From a checkpoint of a small transformer trained on Wikipedia.
Size: width 224, MLP 576 GeGLU, vocabulary 6480, 11.5M parameters.
MLP neurons of a small language model. Each row is named by its layer, matrix (gate and up: input weights) and neuron, and shows model dimensions 48-143. Each number is 200 + 30 x the weight over its row's rms, rounded and kept within 0 to 999. A neuron's up and down rows have the sign that makes its largest values positive.
After each neuron's rows, "fires in" lists the words (lower case) most often at its 100 highest values on Wikipedia text that the model never trained on.

L5.gate397,172,179,212,169,201,177,205,215,188,137,213,197,177,201,163,227,199,200,186,193,264,178,185,126,217,149,197,189,180,187,225,218,158,171,166,195,168,241,176,214,210,226,160,232,181,230,245,192,231,159,191,211,194,262,210,215,217,151,216,220,165,207,211,129,162,260,184,223,164,184,204,179,145,246,189,244,190,216,173,266,125,207,247,205,224,211,229,205,159,171,181,221,216,192,154,223
L5.up397,252,209,217,176,182,201,212,222,230,122,204,195,206,187,227,233,184,207,144,234,196,163,190,175,203,190,233,207,217,244,210,192,221,161,184,165,228,224,215,219,248,261,190,235,190,217,152,199,229,198,196,275,189,221,150,173,176,205,159,202,280,237,254,174,179,213,226,173,214,163,187,260,185,216,226,248,177,188,137,211,179,192,217,226,154,227,213,218,138,191,218,209,169,214,207,162
fires in: "not"

L6.gate189,212,228,136,208,156,215,152,138,159,194,220,219,195,138,210,196,221,243,236,237,185,210,218,207,225,211,174,152,163,217,203,229,218,163,223,227,199,211,184,217,160,217,239,195,226,157,220,216,232,228,226,212,180,209,143,173,241,152,237,258,171,192,190,187,217,215,191,171,247,178,219,180,206,173,206,239,213,248,183,175,174,226,186,204,173,190,180,199,213,238,224,221,197,230,191,143
L6.up189,211,203,182,209,221,266,184,132,169,180,159,155,207,210,174,222,218,258,242,239,179,211,147,240,215,189,186,217,243,214,199,265,263,166,188,202,181,152,243,182,206,217,109,183,219,199,236,204,155,220,174,230,222,128,206,142,147,200,228,225,192,209,200,218,223,200,197,161,185,207,215,167,153,195,226,194,168,227,175,173,224,192,205,245,158,161,206,175,202,230,200,224,249,214,206,250
fires in: "as", "had", "having", "getting", "if", "than"

L2.gate186,154,132,192,146,216,180,154,201,249,214,140,192,187,238,144,204,206,204,223,219,207,217,217,202,224,181,176,215,213,209,198,162,186,220,144,180,211,194,124,200,225,193,238,211,199,206,180,222,251,141,195,206,194,165,179,223,219,237,206,202,224,187,169,197,161,209,183,241,209,235,227,215,196,221,168,146,272,218,194,202,237,234,151,203,192,179,199,192,199,193,223,231,180,211,185,162
L2.up186,206,166,271,189,190,213,209,181,162,198,196,202,130,208,192,196,238,214,155,201,262,217,245,238,195,199,194,198,259,209,251,197,169,203,214,207,208,182,198,185,208,180,175,182,195,186,191,208,242,171,175,184,237,241,241,267,195,172,156,212,229,190,193,190,223,206,201,221,162,200,190,205,236,220,205,197,211,223,200,245,195,217,111,196,122,173,215,164,200,229,221,161,165,216,230,214
fires in: "for", "with", "of"

L10.gate302,144,193,221,177,232,181,123,163,198,186,254,156,238,170,180,190,174,258,240,190,202,168,186,189,178,198,200,192,213,264,196,203,192,242,230,204,192,179,224,172,189,198,186,180,264,132,232,252,185,167,176,235,194,211,200,222,215,264,189,231,228,189,160,197,182,199,213,208,230,207,165,189,223,247,237,227,246,154,224,208,230,184,198,182,201,183,183,197,215,237,227,210,165,135,147,220
L10.up302,177,221,183,216,208,216,209,212,196,175,264,160,196,206,218,166,211,190,196,247,202,229,191,243,242,254,176,225,205,171,166,230,204,179,201,158,165,217,166,195,139,207,208,252,210,208,188,179,184,176,212,245,178,205,220,161,258,234,220,223,204,198,232,194,166,217,129,130,192,230,204,185,259,204,202,208,265,207,263,215,200,199,198,198,204,231,237,208,251,187,213,240,194,188,218,233
fires in: "at", "by", "for", "to", "about"

L2.gate425,209,217,208,187,183,199,169,181,171,211,201,209,230,132,186,193,200,201,157,206,191,142,221,194,174,174,225,152,141,183,198,186,172,230,210,177,170,232,220,145,176,226,166,178,237,182,215,208,182,235,178,197,210,164,184,226,205,186,222,210,210,213,174,223,201,153,225,206,165,202,197,223,245,250,202,192,193,185,189,210,183,189,162,218,221,217,203,122,192,231,187,306,205,201,179,242
L2.up425,170,234,222,229,239,204,170,168,248,175,279,227,211,157,266,225,191,207,212,232,224,176,175,244,249,185,206,167,192,198,219,236,185,211,206,226,141,198,258,184,131,234,154,193,214,209,211,186,164,264,197,162,224,226,158,200,196,207,229,168,245,224,166,196,208,179,239,151,224,200,191,194,142,175,197,272,139,206,174,232,147,198,185,233,199,242,133,200,175,164,198,281,278,195,207,258
fires in: "as", "also", "became", "blas"

L12.gate59,175,219,217,195,194,217,194,168,184,192,162,223,196,209,170,167,195,175,219,193,139,179,197,174,221,161,228,175,148,234,253,166,208,172,181,196,148,213,190,195,183,244,194,194,238,172,189,171,207,157,216,167,131,186,222,199,181,222,209,227,165,220,208,171,232,186,178,146,205,181,213,208,262,203,239,167,153,164,207,169,219,165,194,192,170,211,196,268,203,202,152,214,214,208,184,177
L12.up59,206,193,206,204,151,190,156,227,173,216,203,174,116,257,178,129,192,161,231,177,197,182,204,229,219,190,186,242,197,183,217,173,232,164,166,285,221,187,215,183,251,197,205,198,203,206,232,252,239,196,151,245,208,230,185,201,170,178,215,255,194,193,208,190,208,207,198,158,183,145,202,199,216,190,149,178,162,180,169,172,171,196,210,198,158,199,163,239,195,223,178,227,170,192,165,258
fires in: "that", "where", "which"

L2.gate257,198,191,193,184,155,174,154,204,218,216,187,214,219,220,163,197,170,196,232,162,198,223,239,173,217,210,249,206,153,196,188,210,184,229,188,213,197,177,210,177,194,203,203,165,143,196,176,241,178,217,197,146,212,213,143,196,113,219,196,222,159,187,199,219,196,220,187,193,170,215,234,189,221,164,215,160,153,195,208,204,159,239,161,198,160,174,213,235,175,191,215,229,214,177,185,174
L2.up257,209,176,235,190,187,189,185,205,257,197,225,186,149,209,165,160,192,203,160,161,204,268,217,220,197,200,224,178,260,226,277,168,217,240,205,258,200,238,159,202,204,239,220,204,202,173,177,210,171,184,263,250,199,223,185,237,200,168,192,176,191,225,212,238,238,168,220,206,140,193,188,178,179,169,187,200,204,228,187,228,208,190,227,216,208,172,177,196,232,208,174,259,142,249,203,153
fires in: "that"

L5.gate317,188,246,172,220,186,174,186,161,171,237,203,217,117,188,212,189,197,207,198,209,185,148,227,169,180,174,193,93,142,228,209,163,212,131,210,220,182,199,167,126,200,219,131,248,195,211,230,222,186,205,183,210,250,173,215,177,168,180,229,217,243,230,175,206,170,186,220,175,214,167,177,191,215,228,218,251,266,205,213,235,237,223,197,160,198,198,204,169,179,233,224,214,208,156,156,153
L5.up317,212,205,223,178,230,258,234,212,203,202,197,214,196,178,175,262,164,217,249,192,137,186,218,243,216,187,188,242,254,269,201,202,211,209,252,202,217,192,178,241,151,214,172,151,214,183,174,224,166,177,183,127,265,186,189,194,226,223,185,200,205,202,203,182,192,203,168,179,177,232,128,158,193,215,175,232,156,193,175,207,184,239,206,169,214,167,158,243,180,224,208,181,207,181,222,215
fires in: "as"

L3.gate395,171,190,177,105,201,205,168,196,166,214,171,184,191,190,177,175,193,211,192,182,223,186,247,199,155,155,238,200,218,232,203,182,235,196,172,239,191,168,228,206,243,238,159,235,232,121,196,289,225,178,190,208,247,179,203,206,168,223,203,243,167,206,189,203,226,219,182,162,193,194,162,208,200,193,193,198,196,238,206,173,195,166,207,187,171,158,174,228,201,209,157,215,172,156,182,255
L3.up395,164,176,241,156,218,180,153,212,196,123,168,195,170,189,194,191,207,246,181,176,247,211,207,227,119,203,204,212,193,260,237,200,213,221,196,186,156,238,191,224,183,190,172,195,237,153,172,202,242,171,218,148,260,174,210,193,204,246,205,195,133,198,160,201,152,173,190,192,179,203,176,181,204,139,190,142,210,176,168,206,148,178,187,134,214,213,198,219,221,170,174,200,211,218,226,209
fires in: "when", "as", "history", "where"

L12.gate265,206,195,159,218,181,217,164,211,203,156,261,185,240,221,148,217,181,184,207,198,208,234,194,167,217,184,215,185,214,218,234,176,184,229,260,156,230,193,167,210,238,187,245,172,230,219,167,196,175,126,218,213,201,137,193,213,222,144,234,227,219,196,176,179,216,255,232,171,197,248,197,246,223,234,173,235,239,210,225,191,191,136,208,139,223,196,165,214,187,162,185,195,250,182,230,200
L12.up265,162,181,223,228,214,187,167,185,173,207,182,162,196,155,160,223,227,198,212,188,205,199,193,233,172,242,182,185,209,223,225,212,227,195,230,165,201,221,235,202,227,219,226,175,222,183,195,199,204,238,179,142,250,175,194,241,240,187,221,237,252,197,242,221,153,198,202,205,207,240,177,156,243,250,212,240,219,187,258,256,194,212,170,189,197,198,255,176,203,160,222,249,200,211,195,276
fires in: "at", "for", "joined", "attended", "to", "played"

L12.gate406,212,178,207,240,182,233,224,236,200,276,193,201,205,181,134,182,211,156,155,196,199,148,259,196,125,195,215,189,220,254,235,198,220,188,131,181,179,188,171,228,198,216,214,169,233,230,229,204,192,207,228,193,182,232,193,235,206,180,206,205,148,176,217,183,229,187,150,233,200,198,254,193,177,202,183,181,229,194,187,204,186,218,184,193,211,201,181,169,180,188,262,240,166,182,204,280
L12.up406,183,216,217,167,255,286,214,217,148,228,193,207,167,268,188,186,231,155,226,199,151,205,228,180,183,222,125,190,167,224,199,166,207,179,149,193,169,100,212,205,148,216,169,204,205,158,203,239,177,212,185,215,219,211,222,185,196,218,199,202,195,188,213,180,214,222,186,239,164,187,236,286,209,234,184,232,207,161,181,230,194,221,252,216,187,216,208,223,138,232,224,190,154,199,230,246
fires in: "which", "that", "it", "there"

L8.gate356,194,227,175,194,220,181,216,170,194,192,198,262,209,202,134,173,205,205,205,165,243,173,216,216,142,193,186,169,232,244,208,202,196,198,171,222,164,271,216,214,164,228,195,234,249,178,213,258,218,135,201,238,134,214,217,228,160,168,211,171,165,199,182,216,186,240,222,176,225,278,177,217,234,223,210,221,202,179,208,214,202,196,168,198,193,248,173,236,166,198,150,218,183,165,192,197
L8.up356,221,175,190,232,222,221,252,161,187,166,182,223,146,210,205,191,196,201,158,179,203,172,257,243,203,233,205,164,181,268,210,184,204,206,162,179,166,199,217,200,190,278,145,219,169,182,162,230,168,145,182,224,193,182,263,213,203,207,215,241,170,202,208,213,209,194,241,220,237,202,197,222,159,206,241,240,198,209,170,169,160,190,247,175,143,239,200,208,176,276,171,226,210,195,183,181
fires in: "first", "second", "when", "last", "if", "once"

L5.gate65,225,190,192,198,177,194,215,208,169,203,201,183,183,177,231,175,223,249,226,209,216,137,256,175,175,188,210,169,164,189,190,150,208,187,182,247,191,225,192,141,200,206,204,179,228,200,187,261,173,197,170,205,190,189,112,190,189,243,207,209,204,180,212,166,172,250,140,216,226,195,157,171,245,233,180,216,211,229,191,184,150,194,172,184,185,242,206,213,162,174,172,234,213,168,227,195
L5.up65,188,198,180,195,156,175,183,170,188,173,176,213,215,244,142,195,234,194,185,178,213,190,208,266,175,237,169,187,199,199,186,172,201,168,207,195,163,147,227,179,157,226,167,194,245,163,138,190,230,177,223,208,216,205,204,250,237,211,181,159,198,181,192,174,208,217,141,156,196,173,186,172,218,240,205,140,222,193,171,203,203,218,272,142,155,244,174,209,188,219,191,246,233,179,192,230
fires in: "which", "where", "as", "so", "once", "when"

L5.gate244,186,182,174,153,194,231,194,184,211,161,140,187,204,162,170,171,250,254,219,223,142,209,284,189,240,221,206,106,152,212,246,165,236,222,188,202,147,175,200,177,156,197,172,216,252,201,171,181,256,108,172,224,151,147,124,224,200,141,212,250,134,178,189,216,244,212,201,178,205,180,173,228,232,202,197,219,175,211,179,168,194,193,187,173,168,213,181,213,196,169,196,229,202,206,204,175
L5.up244,236,229,150,253,165,180,210,193,178,272,199,197,225,203,179,179,254,201,201,176,229,192,208,219,170,174,196,165,170,269,196,249,227,159,140,228,261,245,156,203,171,228,207,166,210,227,233,207,174,158,214,226,193,234,236,151,174,213,207,209,165,211,184,223,207,247,212,247,203,232,201,200,212,218,193,199,186,207,205,226,164,213,222,152,240,194,176,191,169,202,183,239,257,248,204,220
fires in: "first", "next", "former", "vice", "second", "last"

L3.gate541,149,169,230,224,205,218,208,174,198,230,190,189,198,190,178,193,163,232,150,202,222,173,203,141,179,207,248,251,152,228,165,187,161,153,194,236,176,214,236,170,275,206,196,212,220,155,219,197,199,169,211,234,221,195,208,224,158,183,196,213,209,170,178,163,144,206,169,267,195,215,214,175,182,197,236,168,217,196,204,176,176,208,212,170,185,148,256,233,210,147,159,178,217,239,187,179
L3.up541,200,179,236,195,180,206,235,186,210,215,210,211,217,196,198,191,160,213,166,186,206,165,206,248,149,223,219,217,174,203,218,170,142,120,194,195,143,189,218,126,170,158,187,177,245,167,135,207,185,188,235,162,212,214,205,261,149,224,182,210,203,145,201,194,139,136,173,149,166,199,197,175,223,213,236,195,178,160,183,156,177,184,215,182,179,159,232,234,238,181,205,199,224,149,161,194
fires in: "that"

L10.gate253,216,181,169,205,190,115,164,188,148,248,244,241,199,232,172,205,219,184,201,193,156,183,174,179,129,198,163,190,158,172,224,145,165,214,185,195,163,205,184,227,213,237,201,221,222,222,205,166,183,218,163,224,179,216,203,199,161,180,206,217,192,198,204,260,204,177,155,167,196,192,218,171,226,223,241,214,246,181,226,174,186,183,196,206,162,244,174,214,172,192,161,196,163,217,183,229
L10.up253,219,218,170,173,180,181,214,192,206,213,130,203,157,211,186,221,219,163,186,231,209,177,218,183,161,208,211,222,165,228,190,181,185,135,189,209,184,199,259,245,203,197,209,206,178,205,202,187,173,234,190,156,181,244,176,216,178,225,191,217,146,186,192,209,205,222,173,194,161,205,232,229,194,162,194,206,194,195,217,224,211,179,156,197,183,208,226,252,218,182,130,194,211,250,226,229
fires in: "the", "birmingham"

L8.gate209,154,193,219,206,199,230,160,141,241,204,165,191,168,219,219,211,221,182,170,174,139,171,256,195,198,208,248,225,158,257,239,150,145,178,161,220,226,262,237,209,192,233,196,130,178,172,230,153,174,200,202,247,152,162,194,224,144,206,235,232,180,246,188,189,259,174,163,233,229,206,170,197,206,217,205,173,191,188,204,165,201,182,200,200,188,167,205,200,142,214,127,197,198,225,200,251
L8.up209,208,196,170,199,222,194,140,212,192,238,169,160,165,243,260,224,195,200,192,215,190,219,228,208,220,214,227,215,178,165,207,211,171,163,185,227,184,152,237,238,245,228,143,185,186,180,217,221,170,199,186,197,214,206,200,221,139,232,181,196,187,180,272,203,229,179,189,205,140,170,191,206,204,215,242,158,215,225,229,150,206,205,215,223,148,129,261,199,213,182,152,210,188,229,186,252
fires in: "so", "announced", "said", "that", "stated", "because"

L11.gate304,189,177,220,211,167,200,207,157,224,179,182,212,187,218,181,197,214,197,203,203,236,213,217,86,112,205,231,193,176,192,205,188,223,210,235,204,200,229,190,199,193,177,230,196,197,219,252,154,171,219,208,251,236,248,202,236,171,184,207,229,202,204,190,246,233,218,187,223,199,236,181,221,163,210,221,226,254,192,200,180,160,167,177,203,212,221,203,195,146,237,203,205,207,165,185,178
L11.up304,149,239,238,223,226,243,202,171,221,213,228,184,198,238,177,230,164,188,271,142,215,171,245,207,157,154,195,240,180,197,181,168,199,213,185,182,238,193,226,190,221,167,201,195,191,243,222,207,208,218,187,197,214,263,197,212,169,208,193,179,177,172,206,191,242,164,204,206,178,226,139,195,155,170,114,231,242,228,215,150,199,185,178,204,220,167,163,184,200,198,229,253,209,169,221,223
fires in: "and", "or"

L2.gate341,202,200,157,182,189,152,177,213,201,237,205,159,184,224,173,214,236,196,189,130,216,256,218,169,185,196,225,169,241,227,191,186,140,231,228,214,177,203,164,266,198,171,133,171,186,186,186,211,196,169,246,198,198,216,235,169,207,224,207,226,242,177,181,150,249,204,211,183,180,168,199,177,226,207,173,161,247,211,234,178,166,221,190,202,188,170,173,209,208,160,255,203,135,158,220,228
L2.up341,163,205,178,190,172,198,210,184,168,187,222,182,175,192,172,206,199,219,237,206,156,232,190,277,209,232,173,147,191,184,147,166,189,234,239,172,148,177,180,226,205,234,162,220,199,236,177,234,187,203,198,192,227,118,233,217,213,181,196,124,203,174,186,196,185,268,198,140,175,187,120,164,222,162,175,231,155,247,260,239,193,170,239,227,189,236,217,194,226,189,249,186,204,217,201,187
fires in: "at", "for", "total", "an", "whilst", "fell"

L6.gate342,233,217,230,192,198,204,178,181,178,157,189,179,174,195,268,208,207,252,201,159,244,145,289,139,178,176,185,210,165,180,244,145,187,234,151,184,231,216,210,224,178,219,227,240,190,176,179,224,157,148,206,174,170,227,207,196,212,238,237,226,237,229,227,178,228,211,153,214,178,203,205,226,214,163,208,153,202,200,221,227,213,202,198,258,182,204,185,194,158,195,199,190,201,218,220,223
L6.up342,197,217,171,209,180,176,207,186,182,227,237,246,229,188,175,180,216,234,187,243,196,204,208,163,207,259,142,230,211,195,140,196,240,153,185,192,135,188,233,178,186,208,228,197,202,222,204,199,193,211,222,175,180,152,196,271,160,178,183,154,155,171,118,234,226,156,191,162,201,206,150,198,219,202,205,148,232,219,214,202,185,195,170,195,251,195,243,222,137,137,219,180,143,212,192,202
fires in: "was", "is", "won"

L2.gate418,231,194,233,162,209,178,190,275,217,245,179,195,164,242,191,179,229,190,175,162,166,162,164,186,181,228,185,164,205,268,224,182,143,209,181,195,190,229,187,253,246,236,175,228,196,183,243,199,196,217,181,226,184,201,175,262,192,178,204,159,189,222,171,186,252,179,179,262,196,177,226,183,243,180,220,250,248,250,196,209,146,210,230,218,186,201,163,209,153,234,272,221,189,163,209,194
L2.up418,210,185,184,165,178,164,167,238,134,168,218,217,203,134,204,221,194,186,164,214,197,126,173,198,210,171,185,186,195,192,201,259,228,143,149,217,219,179,231,213,234,179,204,226,251,226,203,237,226,290,199,210,197,155,220,211,189,189,188,222,218,251,200,237,242,163,170,165,198,215,187,258,262,189,189,188,240,223,194,226,212,198,174,167,246,212,179,201,172,208,151,183,181,211,182,220
fires in: "it", "her", "heritage"

L3.gate270,203,123,169,188,159,159,128,234,191,237,184,192,190,199,116,190,176,214,208,165,161,204,221,185,151,199,248,183,208,202,206,161,178,192,160,185,223,191,185,205,248,199,272,241,200,207,232,188,200,227,196,206,184,203,175,240,135,238,195,154,239,171,222,192,203,205,191,244,196,217,199,231,227,159,177,164,194,236,195,178,167,223,117,135,212,185,212,159,154,181,187,222,167,207,196,134
L3.up270,182,202,189,196,179,172,190,185,199,248,192,158,164,198,209,207,228,197,236,208,174,197,198,178,172,179,220,233,167,158,160,132,182,187,180,151,208,182,229,227,221,162,209,216,199,196,228,183,207,223,207,191,188,206,169,222,209,211,200,224,175,270,141,218,237,199,205,196,253,176,181,190,191,219,262,171,233,193,164,190,269,171,178,185,250,157,196,189,191,171,190,222,255,170,212,198
fires in: "her", "him", "and", "his", "club"

L5.gate540,220,199,239,191,165,229,222,205,159,139,183,224,141,179,247,187,170,229,209,183,148,162,200,186,211,214,234,128,172,226,213,202,170,177,170,219,197,224,195,196,193,235,180,225,158,160,207,203,141,212,172,165,211,187,214,209,146,219,202,239,146,181,162,187,201,220,179,198,244,189,150,218,233,186,221,221,217,232,191,137,168,194,220,179,191,162,185,245,200,220,191,241,239,174,222,193
L5.up540,219,254,185,212,207,184,162,158,245,211,190,250,183,166,189,202,214,162,216,209,206,140,218,198,123,252,184,218,212,228,190,227,216,161,181,203,183,245,194,227,183,192,184,154,160,224,211,224,172,171,213,196,213,211,251,170,192,246,194,163,166,135,176,213,176,148,212,242,236,193,203,193,176,180,156,222,189,191,161,180,193,187,231,189,148,160,226,140,167,224,228,194,203,251,185,207
fires in: "as", "what", "how", "that"

L7.gate250,184,205,186,215,184,182,189,228,174,195,213,196,176,179,231,220,203,176,156,172,161,173,153,191,237,177,188,263,242,178,195,197,191,157,160,263,153,200,220,252,215,185,137,222,184,219,177,150,159,175,196,188,195,138,192,160,182,175,188,246,184,157,223,225,233,187,188,233,219,210,147,182,214,164,234,180,198,242,179,198,206,254,214,274,217,155,259,215,201,184,247,197,171,198,205,196
L7.up250,209,194,240,216,203,245,140,187,206,212,183,130,154,197,179,201,198,186,198,208,226,188,229,189,202,265,181,179,194,234,282,130,153,189,181,187,187,170,265,207,209,172,197,130,195,170,205,208,166,245,171,192,201,226,218,179,196,188,210,250,234,195,224,211,182,157,195,239,231,184,215,171,219,203,222,208,189,197,224,195,157,208,218,205,194,178,173,199,149,216,207,157,176,201,217,175
fires in: "that", "saying"

L3.gate13,187,248,260,212,191,197,185,218,162,171,214,210,181,157,230,146,206,171,214,245,239,142,168,203,181,142,195,162,179,205,227,268,211,203,237,220,200,209,204,149,189,201,166,210,243,214,201,247,127,237,238,199,233,213,197,172,228,212,223,193,163,215,209,204,198,155,229,141,261,196,200,197,214,245,198,204,206,243,151,200,235,163,197,208,173,215,176,165,184,235,180,246,235,183,224,202
L3.up13,185,133,236,170,179,201,179,215,200,155,218,226,199,233,169,152,251,181,231,240,197,260,173,198,129,197,242,200,164,254,142,243,176,222,209,228,168,216,184,159,237,179,208,206,178,237,218,198,207,229,200,167,227,218,137,207,180,199,224,184,221,171,155,213,189,197,154,208,207,158,186,207,199,158,185,189,212,206,151,201,163,225,152,182,216,209,167,189,175,195,193,269,207,224,210,160
fires in: "who", "which", "as", "or", "and"

L2.gate58,170,180,209,190,187,159,139,209,214,237,128,145,187,160,221,155,235,209,188,189,189,201,143,188,153,205,200,210,217,170,218,142,177,186,168,200,217,215,122,261,230,179,195,239,243,224,227,206,267,205,230,170,152,219,206,192,174,173,235,209,173,206,197,148,254,162,167,260,261,199,170,242,185,187,224,161,229,238,218,198,198,226,178,122,227,223,226,189,208,186,211,237,201,144,223,197
L2.up58,223,188,197,140,202,212,222,185,174,143,208,199,182,186,206,203,225,142,148,231,187,213,169,147,196,209,175,185,179,241,247,188,215,205,176,163,242,160,196,211,218,206,204,223,227,214,196,223,262,248,205,183,146,182,189,208,241,198,196,274,197,192,132,187,209,123,161,215,187,180,246,192,155,200,149,186,163,251,229,241,218,231,216,217,222,230,233,181,209,222,198,239,205,208,201,187
fires in: "it", "railway", "station", "school", "museum"

L5.gate482,216,168,211,227,253,194,197,215,217,177,207,270,202,164,199,181,183,195,211,210,169,206,170,165,181,250,179,191,238,229,257,170,223,165,227,198,247,175,206,239,192,190,187,194,262,200,221,162,241,245,238,201,179,176,183,229,254,232,173,190,183,181,176,179,173,211,143,129,174,205,149,218,213,209,180,219,219,241,193,204,171,242,223,214,198,212,158,140,183,233,149,233,280,244,173,182
L5.up482,169,188,230,202,168,146,219,171,234,229,246,202,186,144,209,177,187,165,189,214,199,178,150,241,161,157,202,164,201,224,176,231,213,220,169,226,196,223,185,212,190,256,200,188,218,141,205,195,220,191,174,215,169,194,213,250,184,220,212,156,213,187,246,223,199,150,191,157,236,231,146,180,141,194,144,159,219,213,185,235,156,187,177,277,206,210,176,180,217,223,243,173,132,250,203,214
fires in: "and", "2009", "bálor"

L3.gate363,131,218,197,162,185,227,178,202,240,182,186,205,227,197,194,197,212,214,195,229,231,200,158,191,228,238,197,213,198,177,205,179,148,192,169,184,193,199,183,161,219,191,202,212,177,194,185,213,219,139,245,193,164,209,151,184,235,183,202,187,136,188,237,193,158,227,190,251,179,211,204,197,139,177,193,169,216,210,206,218,186,209,218,183,221,221,150,149,147,170,205,170,190,200,230,188
L3.up363,145,205,221,219,241,161,199,231,177,198,164,179,168,128,179,235,211,187,146,219,242,235,193,154,241,111,222,134,241,195,141,209,241,245,173,232,198,170,149,194,200,217,193,217,172,186,178,199,202,231,232,199,285,158,191,216,186,185,194,206,246,197,193,204,216,209,185,279,240,145,242,192,203,234,128,218,185,250,230,191,219,197,215,176,168,212,246,141,189,199,168,220,161,187,207,217
fires in: "in", "of", "to"

L7.gate41,224,196,166,181,165,128,199,217,275,228,203,152,181,192,172,244,203,238,187,191,225,204,205,199,179,187,216,186,157,186,175,192,188,207,168,203,121,254,185,191,188,186,176,226,253,184,194,206,192,172,202,199,198,208,204,233,167,204,228,228,227,223,247,197,182,192,217,190,217,192,176,216,219,186,256,178,170,220,206,236,175,178,171,223,224,254,224,185,174,181,195,236,225,144,241,187
L7.up41,187,223,169,170,226,243,198,242,164,210,186,212,241,205,200,236,141,160,165,165,184,155,156,203,234,200,210,151,159,193,238,243,121,216,170,192,171,225,185,252,240,237,193,151,129,218,162,216,212,151,251,219,195,125,215,171,206,235,198,216,183,213,255,184,206,227,229,219,286,176,219,151,211,174,214,204,173,193,182,225,179,147,273,232,208,226,204,194,219,218,154,195,188,209,155,180
fires in: "not", "later", "so", "recently", "officially", "now"

L10.gate550,237,203,156,196,214,210,183,208,220,201,214,206,180,190,151,211,169,210,241,212,159,198,191,200,176,228,225,164,197,143,229,219,227,248,157,228,158,211,174,138,190,189,197,173,250,236,228,160,210,207,227,226,208,224,183,202,170,187,174,187,160,179,261,199,217,198,192,203,210,285,232,233,197,168,186,237,231,277,249,161,156,213,258,196,202,211,165,173,176,202,175,226,253,169,191,151
L10.up550,191,195,236,180,172,214,231,200,172,214,214,172,214,182,271,157,236,201,167,192,212,223,186,199,130,210,180,254,225,209,192,228,225,230,250,180,211,244,305,228,276,206,242,240,191,179,203,179,200,225,188,199,234,199,196,198,190,192,198,214,226,200,153,229,190,196,144,204,170,187,192,181,162,226,202,238,184,198,212,191,146,187,144,182,204,199,192,189,191,155,209,234,206,238,154,125
fires in: "and", "he", "high"

L10.gate336,167,239,166,167,237,128,143,191,208,185,196,204,244,199,200,224,227,217,196,214,200,128,173,167,257,221,186,197,231,173,215,190,162,196,214,190,151,264,177,232,140,244,234,201,232,193,171,231,175,161,182,257,127,223,172,236,247,182,195,231,181,214,174,133,207,226,203,139,208,241,182,235,183,191,246,142,217,228,193,231,203,216,189,211,211,269,204,185,173,171,218,148,234,246,174,207
L10.up336,185,224,236,237,123,194,182,114,233,183,231,208,219,234,193,172,207,200,182,217,233,208,242,195,236,216,184,185,211,219,140,162,167,190,224,233,186,175,213,232,163,214,162,226,136,203,186,211,206,159,251,195,259,185,200,175,247,203,226,176,197,220,166,209,227,231,226,171,217,228,163,240,221,205,193,215,199,184,231,248,221,213,184,199,187,216,220,124,185,185,214,223,202,184,201,203
fires in: "was", "been", "become", "is", "became", "remained"

L11.gate349,186,207,196,163,138,243,170,198,214,229,159,170,228,209,169,220,240,157,162,164,216,153,199,216,179,216,182,166,172,248,167,189,146,182,137,168,160,227,194,225,160,161,149,198,194,161,221,251,221,156,222,197,210,184,230,178,174,195,221,207,171,265,149,205,175,207,198,182,176,216,228,190,237,184,189,197,204,212,192,209,166,236,200,250,207,189,176,226,201,211,248,218,224,155,240,194
L11.up349,195,225,243,181,155,184,175,182,168,206,227,239,195,220,167,156,217,235,236,227,187,193,190,187,185,194,176,221,161,226,193,258,182,228,206,212,180,231,221,191,167,207,183,253,212,173,230,206,172,264,227,159,175,169,187,229,169,192,191,230,247,198,127,188,238,202,200,235,234,232,222,229,255,183,192,218,206,222,209,192,227,152,180,194,222,228,207,187,200,199,232,222,170,253,189,237
fires in: "is", "was", "s", "did"